Weights of a small GPT-style language model, trained from scratch on English Wikipedia.
Size: width 640, 5 heads of 128, vocabulary 8491.
Architecture: rotary positions, no biases in attention or MLP.
MLP neurons of a small language model. Each row is named by its layer, matrix (up: input weights; down: output weights) and neuron, and shows model dimensions 192-319. Each number is 128 + 32 x the weight over its row's rms, rounded and kept within 0 to 255. Numbers have three digits each.
Before each neuron's rows, "fires in" lists the words (lower case) most often at its 100 highest values on Wikipedia text that the model never trained on.

fires in: "even", "army", "v", "hold", "olympics", "court"
L2.up2320:103101145098160117134113116143163074126226157076147194096150202114128124182212130104184106133073119104075122119043095098105082125100122098095095132158104115142075118129169168131104061133127145128078154176168153090155101075160111117150075186070114111144089088112111095101131110156190093169105107108090050109104125119095170134143132145115128133144105094155113140121086141111087158166144
L2.down2320:175134139126105148112120114146105122114070121152132094114098097152142123078095105111114146143157138156122133070182131155163171117150110155150167114119197159152142156174115155125119172137178089135149212110122136173102160165094138109096181101119124120108148147160180092116113141134084167041173112160137157159145121153135077133134114109155116119132146163110170120158135123118156142071127

fires in: "after", "while", "if", "without", "though", "process"
L2.up1275:142077049135138137093085111099131114111088145108135191164190128067125098154112148146219100162151246090199141178113162094047104127137164077102092167097096148133112154104111157168125116141157153094148155136130158180148137171122180052181127181131103151119161120116098131114136127090153091170173157159098127144114126067185145150129170094108124136083050123049087116117156118116116132164165
L2.down1275:119147205083137131137138115158119125161147143109075085119097162221115127132056126121009169115126081159053131093165095153173132114065136140192120118170113134159087141157098123126131147107122091136105097156108110035059120172149087167106123079130140165148077124150148140165116120103101143119124123076142143151135100186104125136160108139087155180152110120173151159194082092101109088117107

fires in: "about", "found", "island", "location", "between"
L2.up1209:130093137112094112124171128122113097127167097159118160139144162151103135134147179138173147195092106125179059191077129053159135168088145131125143158107090051125106123146136124101175100132182144101146139094166117117114120117103139088146096124133181195160180190111093097128132119163131086136168102115106118087145177094171145121096160168118146130094071145164205179131158097103124108120139
L2.down1209:140165108116160122115085100141113155100100138094118106157132128123125123086116107155141094100108119111124181091123119242116182135173127148084081102121140179119134159122140137174129145132084146150079140150106141136185113127167104165085181169132094077115078084119147197136126110065113150116088134181104187133146071159089108146130129081128100159164181078115084111122119175153114131156085

fires in: "its"
L2.up2433:139126159103146144080135120101122156103139148148129180146123126109111068113097214110132145113124130120193147083098122144061122110154149125106179174082144114126123106152174128078134117149077115193123143207076154107095116140163134146171096151152155184112180126107178129097071126117193070149134108187124137163132100142144090203079142158120176091180046035178117142141111029166158088172144
L2.down2433:101108103100125136167131154147121133129124139109134088138101143182162181135157088139134105136140137102104082142145118130133126148113118113118104121184082143117122139104080153113127137069139126065143068103120097141158118132124101115070147100105120101168071137150076109122198167129070181133117165111105172075185150102164142100121132080133089151117203214066161161115169210115105125128119

fires in: "other", "even", "after", "visit", "page", "win"
L2.up1481:106127037094106115121147104104132119152127161153119059130173197143103079129115090158149129137128135095119152117199108143126087089125105121112116165158066135097102125108140145151108121121119182163154135148114097164118168136196130136133100132070169103146103150126109130134139065143146179188155129145113072119100134146112101162149150130146087099122099092118091167098092165093134127156093
L2.down1481:173119199160180095133116157184096104090116116085139175128081080094106141117155157087118155114142092202132096131100169077154156152101180113150106080129118114145159159139140126066133139157140097099086176102128181119101086132097125125162138087159106128124152104141120098174103142130132086054115140134121183127130106125129213124071120126122113134133163140114173074177122051171124116096146

fires in: "racing", "race", "justice", "sham", "love", "cause"
L2.up1480:137106175123124216133101104160092103087130139145128164174195163171113139172142158163146107073129081113040158135170071131166108065112126113132094078139146164138093099191142104033125132131128160067118137155062142155107160142141109142073060138176053126142144112181127114081220142124150124154150092105155092127126092116105073161144112105143120137154126134143151095135140176118190090198187
L2.down1480:116157071133104059143124149091187168106109111121111065124075102087145113091100115095110157108124128166195099100095146076146141169137117111158159142105099083125157151088107120136121068155126107190121117102169131137139107147096165086153149114107213121132103144126137138133090125142133154084124154160159122116117179124157220119125140071091141113082099142128112163074122077139097122077110

fires in: "its"
L2.up418:137099141144131153101142085096072154132107152106137144136143143139139147148149130077086124140189141163081126104089150181114136106164202149170113168077088071174134160148093163080135136151127089112154137071159136139099161175174151121118142094159132110136130179114097112135147138100150146168111124127070131200152099100153093179202168138203140134105122156130088169157117121104163174109116
L2.down418:102158131119124095165118145173183101145147129163108119140105153077143088136129129141176104127078112094180101143150165090118115126124081120095139091163125163039170125078172095135135100089143135145121100155097116133188103110122088131147121148126102116125113083148112153143087154140128176070139156161181146081125149113109128091062093091079126088148149093129132065132132111139107102147150

fires in: "being", "from", "services", "croatia", "promotion", "species"
L2.up2495:118131118123132135078129155106094110146153158122137147152094140094141127149132173101102176107187099120159046116094109129102139071119112105116120129101163085052117155076122156165132101133105120121116123068118145217194124070160178146113161135101169153167195106154108097115174162136210179108148147117103113026120159077148186126122162121136095137105093102125133121094126105054108099138159
L2.down2495:189124170129134123136117080107104148096131070133113104048164107189098100111140083147149152124116140139147150124155138143132119167101175107143140142171066190193098113182093096041133194093172118139139093177153121023101163153072131108135126128144113127102066116098150158125105128090048057192155111131146121209110090117101085130155149186079153113184175169104146159184141106212128170113117

fires in: "than", "for", "could", "with", "still"
L2.up982:077117145140141192152124111086132124116113160113140129199087127115091109172131053077131110144142107056172117168142097093075114169084115124093126160104147050095146172092114108109106114147143147064083124105175137120145155169203164123207177141077141058140135130082134123161099078133176121152169135129134152132116184101143166069097171067124128135136150103129118158118145149110137146112165
L2.down982:110098125156151111141139156134111132149144095155118080114148115046132122122090129115114106147111142143137174099181124155157126149162098127126076146156193137126156124175073195216115151098119087135166123120063136105151154119073119125044129119148099190111116121150118064155133160038076129106070110132115070110129117175141059098162076186121124153148095182101157070124142110106138103179125

fires in: "were", "racing", "had", "death", "reduced", "increase"
L2.up1851:184127082145144096118133102126147099092129197162120122147170114072138068168134148205082147167097093103111170122115109143160100085145112111117125136129121156169100181152170145111070075122188191104133107141082131082150115097161184188087095089124098125123083136110172098098117153087118054183134084165162152130145094155146148170133144127144159144122150119145141125098156146160144144173140
L2.down1851:083128171138128109174134128174094155155162102132134077149108160220148166073119122096171131124128125174122098152145123079151111153090157149125096119133089108147138075120096127136201182137109089198113115121164140163106151120067066114147149119122135109117161131156130145134142098140121148089162148129087125136092147142133105118157141139091134086138091120129126158161127096088096112082119

fires in: "film", "tanaorhinus", "state", "mlb", "big", "target"
L2.up782:141027053124135116152159161082092123160145141169167105117142148171166170103158101127097126128161107112143146121144111102099160134130152081107091136129082143085126131153118106089124159119113077144091111173146136097146064198096141184132161112179080159045110127150126151123091118109134117126171121060147122113082127169151110175145139176167101096107094115129065152187135154169144114110123
L2.down782:089183195132116142116115124160160150081087163117119128127103140117107128144080157119168090146076156121084109130112142187139091098113103136153133137144170146150121136136159138204164091117146141132099087083118140167120172036146095104138135149068197129177156137132144107136166146128144112083093162128111160119164155053152122079126174050103127197160146125118163148087121126038138114115138

fires in: "no", "elvis", "new", "death", "modern"
L2.up1512:055117136172125102129098068090148102091163101187148141135108149155154145175157121138140134098190215134159216156204092090122200144092084150157120107110105109131129107150187202098133093095120091143064175103194131170070104061107198138107142121125145137150157145169126158156255137133098121185141088133109184100086154128146157115159131103125153118152108122144104162101105112065140101129110
L2.down1512:156146135109105135136142122147126143143082119113070103080161120108140072153088165082120082123096103149129123106121149185146056115115147093121154166136136150134137164119081097104069140152134173108140102153116090110170106198151109167168084182108073139117146106088096100143071090155119107061119114148135098135154075123131100102099115191172156138124144078130148098139161148163146115166114